{"n_layer": 15, "d_model": 832, "n_head": 13, "n_kv_head": 13, "head_dim": 64, "d_mlp": 2496, "vocab_size": 37467, "activation": "gelu", "norm": "layernorm", "norm_place": "pre", "norm_eps": 1e-05, "positions": "alibi", "qk_norm": false, "attn_scale": 0.125, "bias": "all", "tie_embeddings": true, "parallel_block": false, "init": "trunc", "init_std_qkv": 0.0188, "init_std_o": 0.0, "init_std_up": 0.0188, "init_std_down": 0.0, "optimizer": "adam_variant", "lr": 0.000423, "beta1": 0.95, "beta2": 0.95, "weight_decay": 0.28, "lr_head": 0.00534, "grad_clip": 1.0, "warmup_steps": 472, "schedule": "wsd", "decay_fraction": 0.759, "decay_shape": "linear", "final_lr_fraction": 0.0, "batch_tokens": 131072, "seq_len": 512, "doc_mask": true, "train_tokens": 1080000000, "steps": 8240, "dataset": "wikipedia_en"}
MLP neurons of a small language model. Each row is named by its layer, matrix (up: input weights; down: output weights) and neuron, and shows model dimensions 293-548. Each number is 500 + 40 x the weight over its row's rms, rounded and kept within 0 to 999. Numbers have three digits each.
A block is one neuron, or neurons of one layer that tend to fire together. After each block is what it responds to, as a language model described it from the Wikipedia text at the highest values.

L7.up150:562489526476480496544550476490460572528483460524482480551560514497482483476519536458530436514444483570495529489542475425547446506513498452495481510417574460447494469579488520469533387512482415595535537551490475506473445453464446553517511496498495499416518429463479500517505404480565508525483495551455482463563534534426531557443546520515548467436533500437532436528502517624470572529484575491555480483515431469489480471453466474478584482495486439457509503514503487584464508530469442461418446497559505526533551467534554569465534497489441540447361489473487523545450508482527508467466514494494527485462456514525479545497487499555454535534468549474563552500534506444468515476521435497488504625472480473449441466493496429516477533503527502541443601446527555549473555511466513
L7.down150:536477545484505496500515467535471533507489513505480509496521507504480488508527475447533512487486468535496526524511487479494524509512523513511523511466599510491513487497528503496476226491533494534473494489500494479515493463482494523498507530497523485456502448514482518446511472497511538452516492526471516448529666490498514525507517518497505519487497503492490247514535490533542525497528514520484479496456490512540507531526495499472547534529464461501485513495518518513475537506507539486505457547590521523524501495501468508500502477495489544499479514485489526511524515497512523486513522488488479498479501580498499927500507504537503539507482532503523516512571501463481476484527507483490529538514471505510434470542494480487518503494481522468458615533454501471508492486470492
L7.up151:535494560474483459493496456496485463455438541523440503446485489461412485497433502469523515469522576547485551495473533455554502459476495488535475566462508529539524539451538481429531440566537556522511541490546471494477561430494389463449522473539424479467568474567440506521432486482565563522502465528430570454518506479453526468501481401512536555487420534508612501595572465518509465490544527563537451533484521567519496548558405525453480488474539481465536541485518492535503506518505496434543522479470515575481464479450445506562510566575487560549487453480545538477495453508534505420605490550532489552445582445484518496503452504523499436457427472454496528488513550470553504457558516497467554516488462430481461538516510496522516468437448507499475509512510555547484488488469516
L7.down151:447451495513542527498512539522539507495503534574472475517497467388545538513509444540577548485498547511511546459492523532548498468475465465490524501482489444469476533449486517505561415464464511503431506495534553501466477480516496453366529518565537559451519527531490489457539469505625449484483511513466510490495523456419506559485515540553436467507488517496490370463449459500510495518471455579576438537582474553467447478482437525497402470576577512523457492587520509450448562542520492543532521577418514448441490488489504560481480559476564545532449547483469550522499456472543516492542496511446457563514488474483451574444516487513494487512435577559604513534492379487519488536453466510554530520436463436472472526472505509524482465556491507485496489517528594455511511513490432
L7.up686:520493537612470496542520530514491528539511456463494499528552518522508487540452481426541439512436508461490509521544492460557462510525499493510462497438585506452482479530487486487517407465487392488524541493494543493495485491502534497521485445534500551446519502519494423517578455517508506555501477556408510467524515537460525518506501436536526474488520497508537434510512539559482548513517593562526486493495436443539498487488523459545568516491519434499526451502484516520483535526503481433473450505529484491533509421464502582485563421496454587532425481450449562524467533508538473497369443519477511485501504529513464529515438549570470562502466521485531522510539556428465436498483461494534507560538542449438439460495508457544496523480530440522463597451491446459505585574505554
L7.down686:532499539516466520467527486498471521506508500480517492519498539484481468482502509472488456489464478487469541519520498515536492479515521481526521497469629492527484544545548455512494279463513506525506524472501512484489471474507507516489494527488502507471474471548503483480568476518524517484509503494514527464535683512497497505531496487534487505487502493477473261518482498528518545559499501518513455482454485523522505520499476452490518525518516474494498500491512505510487484535516497491505480471594511508533490486513452539504513478450499509486503483516509538482517505496539523489477468533513503517471498560514482885502518504528480508459474498525495500479571505480480501480530465498499501495528468462475472476507474486466509499491501516494477625542441504455528505515470497
L7.up1399:520474518544525541549589527475558521501517550454495466497491572491453447508495494431559452503480538508471489535493503469526516510456512472511513472459497481478498533546522574508510419522481497533478506514533498486571513438519470483501527520497460546464468536454494519533516462526582508568510493548417390488559498507474499520444544466511565496470543543455516455538529504524445514550542554531502474517472451490511483484480458402531542447533535445510519422486479490550499483553466501391433464498549443451502499449530459522516505462489484559458484502485466547523487516487557477477471532477467532473486456504503422531560531512547499524420450500480508479523548501425476512485510502496475495549480564455489403465514527454571508509445520427504406545517482455545545508520460582
L7.down1399:482464570510483485478546431486488542487498480478494453533566538508487505479508519460468487477480485545485532523497534465500533469541530503547521497515526477513503481524544481467495284465511515555489510502502486484498478459485516557488545535485531508438482449530501505528508474488550556469539492525484497467567625478471494538504522463541527490475524513432495319520478461536511525550522505524555467489455498512525496485487455457515528509533473459568485470463507498481436511536500510476478485499575512477522505499522467541502497484467455535505512501530480579518526502492525516522461486566474501532472496587492525865520527492513469558463484511486530529493577499430444523455510485477510523553551508475501459443500511472496531529476457505491456635506458498468522490529453501
Section heading close

L11.up1743:504478456490522460562505585523461499399523543456422492499589559589548511451447457509546446514509540535445549542464464449490512493502529493456602487560559516489553577544459491470536518431496472528483494560487542488486590491503427483520505478538559427600535401529458484570496444527603499513538399454504500485445465500508553505481505431472463525490492518473538473560469489533523517472538528492578481459431503507497435495561518516503579482431483463562476453532441511535505467513536485545503477485497459500512473491532489488502463516495477500537497512514528501530517500462496465509491532494470524493475519458477512486508499451550485515502473448510519530504541487543517480509478527508480482485472435422439510565601519513505490539534503529457536433426488486497523588495484502
L11.down1743:508506468530531514467475479522531506550459511532508476478478463467506497542611478474528501551442555471579484562476572521514582476501520531546447532502520530467449470466504563571513575512437499506453479492467432462526490572548526572532490489500445466492524506504497486479604516483487567471511450521469507561490489512490509457493512564451532476562447562496455350465492527521454553501463525480448516530537547468438446493558495531454509464487484495477593498470447500457530531504453522437500528506566504492501432496487504507508472511541529537539492490539495522467439538467460514485496490500528508538490462483515454652484556445477476443548462537470496544523487530520556513524428481538475498456487464530507492523446517445501458442513514502534497398562520564516526607521531528
Link after a name

L7.up739:494519488586513396517475555432477536533506521511441463409449480500507508493527468471453508577537531465546524516546511424449488525506456480371512454461506479447466543529481439512494481498418521533587508518535511473542533466518419472504493474529447475487514459496526508437508482505453492466456488448517437511481524495520445530517470510482567497496512507453487488553517508554518531471528523523523473384413429466521524540495434452505529516536408594480447516495499490503547503470506500458475474473454501522527438539529475481545590474480555466535503478565550514538575500514461509518491483574404530504514486454439541426504485487508514526445499483444501461500510535494459501518518490443478444458475545483579454528546535523497525529499438494510465631545437477469478410563449484
L7.down739:521472508530534418490456588462480445513478499474512561491514478488488510512436527506464481492440525440471495527523483463483519509484529514461472565537533544515557553486535431573556520421463495469521508487569429488506506501514534476531440461542461440552482472512444450430488495465485488503443545472547482509474475561511491501513488454512457514448431524431454536534508516493488476463520520507512501438464549435508496501449504531484504487541543498492469557517479495496548451490433557421501527560489505540466474499513566475462530470479501586470520480535526471453522435463525470504561515541495538545574467453542528462593473505507499542511415477528543504576498443502539461478549455486521481433437466491581524496570457506507531425486533494499517472547462493538475469462423526
L7.up1829:560497529553598464514526498453476527479475487604465476497573496545554510478474513511464413485516555518453563514538515526431590503494461480517563562479500466439486515465542517522434458414514447606542523540544448567541554538508557437448528434483514479468521450513430494555408455501530545513490556468493505547505542474470453509446468539553561466450467437501525448484504448539534484460472501511456494492470395493484490547503478467547525459467527447477543408464447532581488498502529457467597480499455579482446486560498523565492558471554474509477528543577483483482457502535514504464453511454457496492502546471530478490538519510480530566478469548521506504371532516505476483474499495488451471503535469461549476469531569531461585537572509455534537522504465450444579563450490507
L7.down1829:535497554494424528565429524487524503521496435498568467471511474488544484470477506478489461488506500529476550502427494514518497524429437487462499455448499520591461524445503586520496398517471479524508511441474507455511484526430517425494576521481508536554434517459463490529512565509417489446552475502536502481540527515531554440482494470528510525473540549561484429468483489531543489467512486467529479500481519496471483423507450505418440495569518513516478405489407576542556520430520543439528434538530514495500471596469535545502522419556376512520529524454468490500456507559422505529500508542472393517498487515477482554627530527515439519556472534548441490412516507499482427481538490494407484515501509507574458548488482546512475457458520482529517485422505552464557509518543517
L7.up1835:454462550518549419458456493444508517495490515547484500492525505539484522536546497497451495479470445445483488471505521522428495577512520545521558523472489541483545499506501514398503546533563442465543534501498505490514546436488486489491507471465540493516539542598476493492469488441523520529490518520469435519493501576495457428565488478420554485494510512483526478558497472488522495513436413550503468505427455483498527520431518489508549508505482445514472485489522517495460511505510478503528523437468560571503426520500462431570519499527525538599552464510506489554572410459463461475507457560465432537460522491535504485548511509498514561494537510508503475485461480434469492534524437565469442497603527502516446433539510548539518408526469495499466461543450485421516474478484513
L7.down1835:503429512488481499487546492476535446510513573573464495482526479506576519555502509574542477517566542530567506505499449536489410498468509521497540529473506512498496542447576499428431486579476475462496393491512527450545488479455476468485535450557515510459520476522469513487510505542454549565531484514503445441483497544511513441500518399495509487533437443530523523522541398505443512521426440456536537518526516493482461458463442507519468514504491523505467521492454506520504593487490501475494510445551405515533633534479506461516538473465467592603489529444437469503507500503502530504474453423488480513513589556505435485475492465479441578553588490495433492510476472454529559532452440504473470485550534506478569496593451529553513452538508518430519532482518532583390591530530442
L7.up1899:519488574528447467541579562494470442450472511503551459501487514439419532499482506498501547521477538401552490490517495517394495489549478524526576483452440496536489528522471509480480527526550444558530473511448481520543577458539481471512505435468524508525477465456551510504446482520449467474460520547498568468497521496527454494506469533512579477530526513484549498473523506490456487459476508475513534478481468491485577493496532434512509489429556464406444529455492449487497517534494543458588521460481560527479417472503489474614463467541487488489521455542450504499522422522462538491523460437497528476476569477441532430493502543495519485476490507489492554461480444450413522535483411504571498521540598507430494513498474489517528567520436483529412495565450518485463515525511551
L7.down1899:491522506452461439525453472503442560472439510493555500496502455565472463516447530468516509489514527538460468538657509516489485559470525533496526566467535490438435523455599544489514528495471484584554533513460526451510482496549570536456464496513519489471471481541456544490523488521485523596481494544553473526507457481508553453464419544537443510513437517488524584559574419464552466523474483443489506479460591663496517504531491476492506498504524442540561551500461463507441521482495461546490528435466486503554461481496501443532510493519503496533517487446496506521548486513475498511524453462529510493556560513535523535497465483455486555471509472537476500425529512581522511525489495534413459425563489505538512556492433510498488473496583520415482555452534527543460457478525507
Coordinators inside compound modifiers

L4.up800:569553471509514480487516523544484552529453500513474404494464521493528506449541428451477472519484492478492545519471471547441537442507439490515467534479429504426538464473498512553539479497438473551517521556476417451498552512543546480438469458526519499485548457455537485516445557432478578536429512542469396494513515497517485504535438552512533494508504478429593540592522467541500545526435444442580444534467525517509520525481464442500505453491449549495488474555444546518478535527519474375522462442477507500482558528481510543448502475550491498496547524536532477448508487549442503481532492543452454467413501456442482515488510521509487585409503505479467502479518456559507472537474503551439554545522556494497447458532464534455537547545500427455543547509521514544493449508565531
L4.down800:480425519460519457518527531509503504539490515450488498606462396501423444445536481445494476524518524472505498478463537459499467523529477555521437531482447453504502582520480543531515504573472457509472575484522490465527643518494584462442570503512497450493450483516475553532415448492495493470472500544454466561518507566523516478525516455470445472511512476514538497560523491515569490430515492466540522488433553475435476469498497489506535495428536465492481508449476503560506491505553474491533449461551498477507483488546533473486420486531580498516509475472493522471502495513493556548502510468498435479448508519540576514503476483432554489498413533530522527542540520464479470520521471515510498406559533526442500478481518473505459517542489460473542490511506533480429462522538510
L4.up1481:549496433574501530517452484551585558569455444502487434548464515544496506538479518423462540462547536539562495423496552526440490452508529465540473434562474469564504526470579513455479491467500496508496523615499458489485453523506465542495472477473486483446470511451493496454438467446542525600499514547496436522509512525496531541540436527527517505461568490491521505557484473527498523491509501463519561534452563513488514554480453452456492468455429461529499490495490548531468587582527527406531483445457497445478487524491453508552493525576497504529489567517573479484496506547495478509452437533512540492511492526498499536500481529460531540447458525498559560485433515473496515514464479538496544513524506504478525516525492516541461513555510436471539442495464411426555425504452500
L4.down1481:530496522522535457481487504496507532538426494468478457501413466520546512504504487485510437512523549548444456489526510509540504489502481532522526500500544441461472522481527461515451424462587552497513554511435580449559511543510460463527529498507447439483455456462510471505520551497479476484574490454500487521464502554505469555528464451615607463476495446569493431532532484536424453502495453516502506561429442419444501445504490511489526455523532519535470526508527523490464478518509493491542557510472496454526547438563414540548481468497499509510560512503518507422521498457483449534465414474446502510494569545468504479490493469509489572514417461534527516520535441535467530562464504467482529510568507565493510491519523457528450452473513421487534478476524474508512608467525469
L4.up2219:513529457432535461536474513444487457524478471489536544480526460455425546503522482568480479574505481520453578463446480434497528504499471477492571445449448516491556533463523490561473505568511440482485499516484466505464511481492511429434479482426559447524459578525495450509411473426592546492498460469472413580486578516475399480437582494429466480505426586495469494530450569485449600501511446487490514558491490489438497560434528391461570500546409448524486436490531530526448502546460482532507493504433563515497469515524551440563454538458494578497482494534563481511570533519574522542489548563493511582502479436540506428558495570472554581510499530456520535432492529465514456461520494491532467497523577523505470484460483493506518500565440456526527473497449546491532416493539511
L4.down2219:453521476411538481436485437529547469519536471455485534495553526425484502480469556473477481498523427455513446502478445588567536453481426484447458483473497568446468491563446623539471577564555448520478514494463478471492514499522566514468552535518473568498513508529513490519581468506490465467503552517446544426545436548437469560456486548512481447478512539493552517473522536485498547453513478490486460476482475553437491501431562480490508583476423487511474476534527532504499509504452497582447577451472532458471537530461439557480457548475520553509536510471500544493516499450488555498440507525492459455498444510522524546497533516499458562587498501536524509471493458486510518488569520534466518506432505561491490510445504492431503497569550509537531540468495516454494515531406422
L4.up2423:508510460453519522516611542474578495527501481512457462537471514466497480515511505456519475494440478507533531534439462457454526505575455501497474531458566560473457442474521433537486475524475473544434497558514494463577594469551482511475541506557525548499482547516488504481478516455524512595550475547423523608508466533491594483486578476543517579512547508488477474582506525473457554472454528502508515419431534448483476523440511464492525536499470415490540480511549529530488549603526499476537437476485556439555471434534487433472466440479592519546519468564487534531512472496530429530538465529519498443438518451468528548565524506561480551442552495486529505454523503431455466479530448520471505515522548426462516475550521546533540503486582428456551478544453467491476467476452567
L4.down2423:569493469471525529502533489474492442515510526518541437458546470545546528506580499487541512505592494524525501429495549445477489465494494544522585456468457488528471523430477553539508461497495428532521470521556446476456601493473473463568486432490447466511491417458397505484521452630431462479433484523454495514439527429540451502450524455490596535566542494406569513551523540551467531507467470477496517473510522509442435463486502526469594480509526546492510430448489481483543576558561508509515480525471514455556492473483574476465509502539553469554535507493475517532469511544479487494445437540434526446442500542471464472459502510485464512513461475470476522548453521505532497558484516505508438566455493397505497484493518519485470465493560456514510500539528460475514553475459572
Mid-compound joiners

L4.up201:561443443454513530484528522517455534514550416478524410428504487432513493505538435447469514502418493492491465581536465465534485492490569505565522502536403486527518516499507461460468463407483560496466523566479480539449504522436505528508556551496468509513447481555541559529559534503496461513526508539456447569536531544506455485523492414490506499439433538490460492487464520549500596544531455469451470473512418482466511449479419558517448496546537482456554524467519493439541471538504535499452540495492488523461506542547539497502435506514485497456518529547470530437548484472579538479413466494408523446471550509386520494504499479497585475509449474469532499478514514502463487465481469520475537515460500524523486550499512453422528396479490500517505476518550439547517513442455499
L4.down201:494501504473417507458467526601558472505484491524488439426483465594491528514499490451426557479526543486507485512539533518475473455522456542556526466540438466532447493465549548517474496511541501496508414432538470625482479531531492450556527537486460487512516471485492520430449490563456502449572515470513452484454528455542545511462498459501565526509509517466511471506512501524528523495540418509478518473463499476527484463519492414506529498516529520507457517481529550513475480531449543561475559520469498473516502467409455542467587464510533451498543528472514546485444447569489483458398525421494449420457478476566494501458526467457503560497501529481431520474510526507517489453516462512441542569530447483495456550470542521473616574515461500523488513569529521467512478454511492
L4.up1644:549478535499497479464504471515512480454461423527501511480569513438556537546462574495525517503507605484520461443511491471568473501555538495498578529425555463474463465452522514514481444565592459468450501504497624575510475436602526510478496497488497535470457491487522537435526462472449527542475483523534493498533520498445488457453480490551568489411494525468529490466491487537551499512505506542506514482547519574470460514534416529483486567570435420563491501453511577439491493517535485490496460481515433447511528504490495504479543429502529565474483482468529577444544536530473477435527503578513541499528490489524448479530533550518609537426442491439512517524492503449423535462544519562508476531488497476538525482506405571529449461521447497457481549464495447504586447490536500
L4.down1644:449508508473434480459476508438460525439493480515463490483543459453439448517502408489394545524483504492414414359477515492476491482561532564537564494446529496554469472475528535527540503480488520544561491551547546522551533499526563470517526461475492490558554506459493508437454508468485513471452515468508505481475511473532525492457521505509542543449520514502542418524552444522475440548603519492435563462525506479568502464382496514587400504471497478543582544512438508489505504504562472464529526435448540486482449516536521537416526440472564485411488494489469430445519519528470446471579510579551512567464465477500477511524499409496490484453477518505433517554503466480408473477517540540488544503546444518502496521492479556525460498503588497585450501513441541486587465437399504
L4.up1840:527531508566537468477441518444559531421506432475556470494471566470561544463479423449482525516525545522488520488509460488532500490500516473490510559446470481511478495481600479582508498497505486546525529478455501523493488498501476497526467535409505537531417535523515485481526498542508483496491494551460450491477499503494483545475536493504547437538522507499432508466505478450527541502532425520517516521530553488454489507445493488493531484510541414513592501484387534548515548483515461547404559507426533539487490447519479495562564537511490585499545524551511447457438513484500528430526447558479451550511611510480512483475495529505583550508486500514569520519479506451445514465521446457474457531518527481549463523534575430476522412444482519470520519496553500437558492492545472
L4.down1840:421487545492470544518501475499488407517552519454495483515414425463454503483467486505463514435594489467485457507565453536492513448503508535576493549553506527601484516528467506560502491554500560524499511562432485553477478447539461579518538483436571502504388561518491450466578572458482460491465495454473514472494555533497495523526513525472498565528567516451482507461556460486477487470514495481475565507417477473486548466406485536485512464480554510561462546524386448559552525482508509530466508538491525482529533500473532564470472421429542478405541520523488559471436523570505459538522492524472417511454445544484484494425467439524492441483545506531620552466533491500506491498509438501510471563468452479520446544556454502505522564538474462483509506512539489468474513532521506
L4.up2383:502462446511487495555533568498521513418468492508431366500537494465471528478548486479522511546485519508434470515518470492518493543518519470544526433424500462555472385511520448529439434508538498455465554472502578553458512488534526517539540474542463464551400503503517480468565510532441497422496488457481531445550508515447528521462509448516564465467466555517574523495521439504486540484553520507481508485463520544496459465504493503511501537515482480520589511491513529472519466512488509480488594498537477454491531512516485531531508491481576526478528527475497557533513568522491522472562466555461503462452506459386490462495515445534496547545467463503513451513496518556509500520526472491471468508486421546477536562540512453422543517486452515494511520498480458491497466548513527
L4.down2383:500494521533505480491458480505480547507510498487507524561523447460501514512548528465505510496485458481423471530517495491483497555454476482550422505430442531491614439494409538515502433528482510447505521510469485529506523420500534566430565527562503582571517505424497468529518510413452461489496469489437527523531534449527493469471480526466461538469559525500570374525539499509490454496465540531421468533505527527488482466466571564464484477546475432482523529478544508445497531513471457507394458494482526544489522459482486583489525532530476518535481500467448473483463471496482482476537581471491452495502539486499466515491478503495533552490555434446528508535569459513456493501563577471479524464538457589532513464441513556506493504500455512536477503540540492483471476495460450
Year-start digits

L11.up112:478487530522471506517461522564510587505503544472408449614568486490428573498406605415516378494466539538479556595510576555514496494555459494502509534462509488491527538481521558490510431456495491521523490438578555488500474521528450473523540469478522507446502547480492498488496509487518449483511430542440539416512519579449537528534574449565539498440507530407507422506472607487526531530459496602584561480508473551480491505505410471501497547487521485479469553435536488554446436486476479501509506482528552481589514492498465505528545425450522503467483432591487494447516533451496509456523437539523538452531511569464488581517486520552409562533502559448541520450598529445453477488483502485505553490528527487517488526506552442505519438428519474469496549459551497445498558514421472
L11.down112:518508480508516515463472541458529439454522455486526510437461456492493488526467474535469503445549471442470493486454516508522515519482519553467536453505411539531471503478478521534468595536519458509494523500521479568535507506520521512516480525484492501538501526483449520488530501507497463498474479512518464471487301491545465457507511493530464540540456511528500771466456460514541394430508512530502468543519550457476474461495465556493458469504547498551506527579507510450537489519516515524489527530426536518483539520440540515479517572482489495514522490490461446502536512509492518471534477522529478462500502436524550264524514488464506497485500482494431518496396491521509490482480486484515513555510517503491531533465474564514484513530537565505555407462505561475492481505556446
Section headings, name lead-ins